config.toml
n_layer = 14
d_model = 192
n_head = 3
n_kv_head = 1
head_dim = 32
d_mlp = 768
vocab_size = 2048
activation = "reglu"
norm = "rmsnorm"
norm_place = "pre"
norm_eps = 1e-05
positions = "rope"
rope_base = 10000.0
rope_fraction = 1.0
qk_norm = true
attn_scale = 0.177
bias = "none"
tie_embeddings = false
parallel_block = false
init = "uniform"
init_std_qkv = 0.0299
init_std_o = 0.008
init_std_up = 0.0299
init_std_down = 0.00283
optimizer = "adamw"
lr = 0.0017
lr_mult_qkv = 0.5
beta1 = 0.9
beta2 = 0.95
lr_head = 0.00398
warmup_steps = 299
schedule = "wsd"
decay_fraction = 1.0
decay_shape = "pow"
final_lr_fraction = 0.0
batch_tokens = 16384
seq_len = 512
doc_mask = true
train_tokens = 160900000
steps = 9821
dataset = "wikipedia_en"
MLP neurons of a small language model. Each row is named by its layer, matrix (gate and up: input weights) and neuron, and shows model dimensions 32-95. Each number is 200 + 40 x the weight over its row's rms, rounded and kept within 0 to 999. A neuron's up and down rows have the sign that makes its largest values positive.
A block is one neuron, or neurons of one layer that tend to fire together. After each block is what it responds to, as a language model described it from the Wikipedia text at the highest values.

L8.gate451,192,209,219,211,272,224,156,190,238,250,210,165,133,222,146,279,152,237,272,212,135,253,175,138,147,178,153,193,213,171,210,232,148,190,240,222,255,207,226,193,227,210,274,215,162,179,128,262,167,196,139,140,176,188,164,253,248,164,185,233,248,172,253,206
L8.up451,195,193,307,191,182,203,294,163,203,185,234,225,191,145,196,165,226,188,195,208,244,198,168,155,203,155,200,241,178,197,134,216,264,145,87,185,245,156,209,194,177,233,128,295,205,230,174,235,123,230,200,202,252,75,238,196,234,206,218,214,182,241,147,189
Mid-word fragments and dates

L9.gate35,197,171,225,233,267,171,175,191,307,219,231,180,254,276,203,186,244,236,205,209,227,142,146,155,227,243,273,177,223,174,195,266,212,188,234,259,226,213,160,206,191,248,244,203,177,163,158,200,195,164,232,236,177,240,146,183,155,200,184,225,203,218,198,186
L9.up35,181,224,227,144,250,184,139,220,187,249,137,237,217,198,247,226,230,211,207,232,222,242,162,214,206,286,229,270,214,171,139,272,104,274,270,110,249,171,149,197,156,223,189,224,196,160,228,203,211,102,163,254,208,173,181,228,260,172,157,191,172,187,189,107
L9.gate205,229,164,169,158,268,176,209,215,273,216,138,190,166,209,317,309,230,176,175,184,138,215,237,152,155,173,123,199,180,218,156,238,121,222,189,256,277,228,225,137,224,139,219,225,126,237,144,257,181,188,191,182,230,240,232,198,179,206,171,127,204,122,208,208
L9.up205,248,185,240,195,251,163,207,164,166,137,258,184,104,200,235,239,84,224,209,131,226,207,215,125,207,167,217,156,229,219,155,185,138,219,179,242,217,197,163,180,200,246,209,139,130,179,159,224,176,176,229,185,163,229,171,173,253,246,196,160,201,121,272,259
L9.gate254,280,161,153,248,191,213,152,107,235,291,216,199,169,238,202,166,208,206,230,157,186,277,151,181,284,211,232,154,159,199,205,189,179,248,136,296,185,126,168,147,150,145,194,213,149,190,215,141,172,145,227,195,186,231,209,179,212,191,250,166,172,208,232,215
L9.up254,179,202,169,164,160,193,134,200,244,171,183,166,234,211,231,285,198,175,197,180,192,224,162,184,117,197,140,197,182,184,219,202,130,209,209,239,223,112,196,259,214,185,146,194,141,144,244,146,221,146,229,88,215,252,226,106,208,230,174,146,192,186,255,168
L9.gate346,242,136,176,234,216,181,278,270,246,235,134,187,248,200,202,246,208,268,190,253,181,240,216,169,174,187,212,170,256,224,265,232,255,171,281,251,157,197,210,210,269,200,201,237,208,204,223,250,187,188,217,151,227,177,178,207,200,199,182,226,187,148,213,232
L9.up346,246,240,179,227,198,219,252,220,217,252,145,294,119,219,188,220,263,248,215,253,268,239,224,154,198,160,212,207,236,180,188,139,243,172,241,262,217,217,259,173,253,143,140,266,192,209,168,157,207,218,161,158,182,152,211,188,203,199,221,205,182,169,123,245
L9.gate351,270,138,168,233,214,183,171,206,204,239,218,178,262,227,206,241,248,242,206,180,225,194,162,206,269,194,186,195,169,169,165,265,196,233,197,205,205,177,156,187,249,202,242,244,144,193,190,187,209,143,252,257,118,220,219,179,267,183,249,96,231,177,139,195
L9.up351,220,238,160,222,200,191,199,252,143,144,193,184,227,279,235,233,204,206,142,179,224,178,188,233,245,143,201,199,160,122,130,254,119,257,249,195,204,190,100,256,257,224,148,179,177,228,161,254,124,196,266,253,171,241,267,205,224,156,253,193,191,177,168,251
L9.gate428,188,289,156,194,239,194,232,218,260,246,124,214,135,203,235,264,215,199,165,163,280,205,194,200,223,216,188,222,160,255,223,198,222,293,124,231,216,220,162,177,247,288,245,240,120,242,203,242,157,164,181,186,159,173,194,190,149,187,186,233,224,164,186,194
L9.up428,191,238,190,182,241,164,212,226,184,213,250,217,135,230,242,215,261,197,196,192,215,258,259,227,188,180,222,208,220,270,216,234,184,232,158,220,279,196,138,239,267,232,225,366,167,238,141,216,206,171,236,184,181,231,191,249,174,232,186,222,192,182,185,166
L9.gate663,195,205,240,241,210,121,212,199,215,203,129,77,174,249,131,262,185,191,202,249,162,227,266,203,195,186,194,152,203,152,252,190,140,264,182,187,171,209,166,226,207,171,207,194,181,129,237,127,251,182,251,213,159,210,236,239,165,196,199,218,171,150,177,226
L9.up663,163,142,190,177,223,196,197,228,203,211,298,207,167,262,181,249,147,185,143,172,186,221,158,258,140,221,281,169,150,119,171,223,178,255,241,237,246,206,240,217,223,200,158,195,203,179,186,172,173,200,239,162,257,255,240,199,259,244,166,160,190,214,218,195
L9.gate683,288,208,181,186,219,270,161,109,255,225,177,171,192,186,226,160,213,212,253,154,238,199,181,149,180,195,222,183,165,218,171,209,210,129,124,246,251,202,114,142,217,192,217,192,155,209,214,134,253,125,66,194,150,161,142,160,224,247,120,204,218,216,207,281
L9.up683,256,181,211,217,197,213,164,150,161,208,205,205,195,161,155,191,200,171,239,136,197,189,206,281,280,175,208,158,179,181,197,217,227,324,140,256,239,213,164,188,200,184,164,325,135,258,209,153,180,184,157,211,172,192,191,185,240,185,193,122,257,236,202,243
Quantity modifiers after "a"

L8.gate685,250,183,212,230,164,215,203,219,147,165,208,156,214,220,190,195,167,206,206,306,214,129,172,192,228,218,183,209,258,165,236,207,172,200,162,170,259,125,186,201,120,243,193,196,240,168,155,232,184,141,161,232,177,165,204,232,162,152,205,171,203,188,205,154
L8.up685,263,232,220,173,172,208,220,249,206,163,261,182,161,239,213,189,167,144,198,221,206,146,139,169,221,188,191,191,218,199,162,183,121,159,225,197,246,254,161,210,163,231,195,185,211,143,168,269,152,142,162,208,209,169,175,172,234,174,213,176,208,291,225,276
Boundary after proper names

L9.gate43,169,219,214,241,280,182,196,253,255,177,130,274,173,184,265,149,182,219,192,213,230,263,197,159,237,216,132,165,237,190,155,184,235,140,229,241,161,191,172,220,219,258,205,255,173,193,231,225,212,237,169,231,215,194,204,145,193,228,203,197,175,193,244,265
L9.up43,204,232,199,253,163,185,174,218,158,176,163,211,180,220,168,190,160,184,198,163,199,191,161,222,194,132,155,221,245,226,140,155,190,199,212,203,180,190,211,259,238,184,98,158,188,170,221,203,225,122,179,137,232,163,213,217,220,230,220,235,143,251,226,230
L9.gate121,209,208,216,173,234,187,152,223,146,153,162,174,123,223,147,155,251,165,180,252,161,108,180,202,214,251,219,257,194,106,222,248,216,136,240,201,196,146,183,167,217,146,221,188,271,190,261,230,178,152,187,270,190,178,200,173,195,172,209,173,213,247,244,153
L9.up121,208,187,274,247,202,136,152,193,92,193,158,160,190,168,109,206,163,227,234,287,222,225,171,199,132,176,186,208,218,193,171,151,176,201,140,216,156,198,177,236,275,237,224,149,190,204,194,246,199,210,207,235,190,183,159,203,219,212,188,268,172,259,257,199
L9.gate197,189,235,184,196,252,189,178,176,206,188,230,185,196,229,141,174,204,150,147,173,210,188,259,133,185,182,161,228,205,115,249,228,160,117,262,257,171,199,173,192,205,115,221,258,188,126,241,275,137,167,235,275,209,238,268,105,200,105,205,189,243,274,214,149
L9.up197,141,197,227,256,234,279,245,177,184,209,207,187,174,162,226,132,210,195,212,252,217,121,239,218,219,163,188,195,246,203,241,124,153,192,233,147,219,226,201,203,187,262,222,150,221,194,218,239,215,181,141,189,215,196,210,257,186,105,256,220,212,208,161,178
L9.gate284,171,246,193,246,233,218,153,221,131,168,199,146,157,286,189,182,171,186,193,268,216,188,116,176,144,259,208,199,184,165,230,200,284,124,154,251,227,128,262,142,257,241,211,243,168,240,180,239,180,113,124,244,176,140,207,118,233,224,210,211,231,260,231,217
L9.up284,168,211,219,287,163,176,210,233,224,254,159,176,222,182,152,169,225,183,222,210,200,189,192,178,193,191,189,206,261,229,192,190,201,180,202,214,147,126,243,207,256,237,190,179,121,214,237,214,138,124,140,209,187,189,203,219,181,237,252,232,151,226,158,219
L9.gate375,188,136,175,203,172,167,233,249,203,223,136,186,243,199,161,170,146,180,177,188,202,177,152,195,219,182,150,146,217,138,185,150,136,195,254,247,111,152,254,138,230,213,244,232,176,232,216,196,178,97,181,215,203,223,200,193,265,165,197,238,199,141,196,158
L9.up375,219,181,216,269,254,125,235,255,253,238,212,257,208,229,135,115,227,174,166,274,223,231,171,204,212,248,235,199,238,191,250,205,208,190,227,236,207,177,201,197,212,180,214,179,150,212,199,130,203,171,159,253,215,183,212,226,160,130,181,234,228,239,251,166
L9.gate379,203,241,190,182,277,108,199,143,188,191,226,118,154,214,216,189,242,158,169,185,187,165,136,163,207,205,224,211,146,168,144,270,153,222,200,256,255,157,221,174,181,199,252,215,209,205,247,191,161,128,266,178,185,222,236,134,180,278,213,128,140,169,294,196
L9.up379,175,184,170,244,251,200,194,263,198,203,186,147,213,216,175,159,255,167,195,206,147,126,153,222,251,178,232,217,160,163,172,175,142,235,207,228,243,175,135,210,74,159,183,210,190,148,209,202,118,251,207,267,199,226,217,203,183,196,186,162,198,193,212,173
L9.gate396,209,156,203,197,261,180,155,176,225,186,153,214,232,217,214,161,163,186,199,273,256,148,170,226,224,259,215,170,204,194,211,191,228,161,196,168,172,167,211,154,192,221,164,209,133,216,245,193,176,199,62,229,170,190,211,170,192,172,138,209,201,248,223,252
L9.up396,200,233,191,213,119,164,188,267,172,151,218,243,235,207,197,113,174,228,207,202,171,166,143,238,207,190,173,172,222,210,174,206,173,215,256,211,208,164,229,188,196,184,132,211,124,210,263,198,139,169,191,220,257,206,175,174,219,181,213,147,200,234,212,272
L9.gate475,180,186,156,300,266,217,255,200,187,248,181,189,160,206,171,170,204,188,175,192,123,165,254,151,215,227,167,190,183,200,186,187,193,164,207,207,193,186,172,177,244,213,242,174,206,205,173,204,197,194,215,220,163,181,207,158,183,145,254,175,160,233,203,229
L9.up475,161,161,134,182,212,240,273,233,166,222,176,221,155,191,195,212,138,223,185,166,166,217,249,155,213,170,175,220,229,193,170,252,160,179,230,241,247,208,155,186,287,285,211,144,203,167,208,236,205,213,212,253,221,207,207,189,186,107,245,176,124,218,184,225
Connectors after proper names

L9.gate323,140,223,264,149,207,208,141,202,220,225,170,149,230,236,217,162,230,237,247,196,217,200,159,230,193,285,227,163,111,193,188,250,194,213,198,154,271,195,190,146,163,262,263,156,159,142,204,248,257,231,177,186,172,186,152,198,180,155,161,243,300,148,274,197
L9.up323,232,152,246,144,112,146,294,176,209,165,206,198,170,204,215,200,224,268,227,154,212,186,201,237,229,255,220,225,230,285,204,253,133,192,219,193,262,214,208,267,279,251,246,204,191,131,194,242,210,251,255,102,193,197,205,211,100,178,171,199,181,183,235,205
L9.gate502,219,296,213,202,179,214,210,153,208,191,162,207,168,221,233,232,230,260,214,104,203,147,149,212,157,213,229,205,218,210,237,171,217,182,242,198,251,209,198,175,171,157,207,150,177,184,149,155,192,156,211,141,174,214,169,175,145,188,143,93,208,163,226,175
L9.up502,241,173,224,225,241,231,211,258,208,180,201,174,217,233,164,175,145,177,205,166,141,213,205,276,303,211,266,246,165,204,235,121,177,280,197,222,247,227,201,201,233,191,181,283,171,259,196,255,197,180,184,256,230,144,222,188,184,199,161,212,225,89,170,193
L9.gate612,230,204,226,200,235,175,145,174,177,186,154,158,203,241,169,202,239,214,239,239,221,181,196,162,199,190,203,190,208,225,175,190,145,174,207,215,228,187,173,162,249,201,183,243,103,129,177,169,151,216,69,190,192,195,201,243,254,200,211,214,350,190,203,215
L9.up612,224,294,170,227,244,181,271,202,257,119,168,255,142,197,259,162,219,218,201,192,222,164,215,121,219,149,207,178,202,226,170,211,217,197,183,219,96,184,184,140,230,213,208,225,192,208,224,204,316,209,177,274,206,219,215,226,211,272,193,240,217,275,243,239
L9.gate638,289,218,280,218,189,174,104,179,253,180,211,202,196,212,157,193,185,250,142,190,189,183,187,137,215,252,228,175,195,219,182,240,195,213,147,189,282,224,246,180,204,233,238,159,192,156,175,189,186,216,183,221,198,210,179,151,206,218,137,199,240,264,202,223
L9.up638,273,166,221,231,245,169,150,180,225,221,207,190,223,176,172,206,148,195,158,244,175,219,138,144,208,239,238,189,155,155,124,161,220,184,176,162,237,241,214,270,207,196,184,214,203,214,236,264,198,199,171,213,213,234,222,173,208,244,193,192,208,257,225,238
L9.gate643,140,202,119,217,345,177,223,233,263,232,158,172,154,184,244,261,272,205,153,279,235,183,200,198,265,252,205,135,178,226,237,235,217,251,184,213,176,214,169,221,203,190,199,146,168,216,226,131,203,219,202,214,221,169,196,175,178,120,156,169,246,218,266,188
L9.up643,200,205,139,131,258,166,188,237,224,236,215,172,142,182,189,237,181,172,211,167,149,220,110,171,158,217,250,177,184,201,208,229,148,159,264,288,186,209,211,217,217,189,224,140,233,206,162,235,201,223,191,195,260,203,195,241,164,75,179,146,208,153,186,202
L9.gate698,246,157,160,146,238,185,205,147,143,189,211,191,213,192,150,221,176,290,280,131,206,253,277,143,183,217,194,177,165,196,240,203,184,197,153,196,325,239,171,137,147,218,246,191,89,216,142,225,252,124,187,208,208,170,182,152,180,156,196,202,203,169,223,197
L9.up698,242,155,205,170,241,215,233,144,195,194,191,174,190,172,214,241,177,250,260,166,250,199,233,197,147,209,141,214,221,240,169,155,158,181,148,214,283,219,114,148,250,250,202,105,173,198,243,190,166,192,183,119,260,254,247,160,193,144,193,208,203,189,194,213
L9.gate741,222,225,186,226,217,142,215,269,241,308,188,172,200,206,249,202,233,238,130,215,228,212,193,272,278,245,151,196,175,233,218,243,160,155,211,180,187,191,167,125,155,214,239,180,140,206,224,146,138,188,140,189,148,175,177,149,274,207,193,166,230,228,158,235
L9.up741,227,245,244,186,228,226,246,239,178,181,263,156,252,261,188,245,165,215,267,166,137,166,180,220,262,177,166,213,163,180,172,152,230,186,213,281,153,257,178,165,303,234,221,173,251,161,261,303,223,231,195,261,177,211,192,137,214,178,219,290,166,116,208,217
L9.gate752,281,173,240,263,184,173,226,181,221,271,254,176,234,163,213,158,185,255,178,252,204,180,148,170,246,202,235,173,137,218,162,212,208,245,132,156,208,198,200,157,216,164,238,209,189,197,182,261,143,149,139,193,216,187,229,150,219,136,231,152,242,206,186,154
L9.up752,231,210,249,191,196,168,167,261,128,187,252,260,250,163,104,267,106,173,182,149,233,222,219,218,221,185,276,232,247,299,146,284,173,248,247,164,239,184,246,180,200,145,215,173,170,148,181,164,197,198,153,197,246,270,204,165,177,182,125,165,214,227,177,218
Compass directions and modifier stems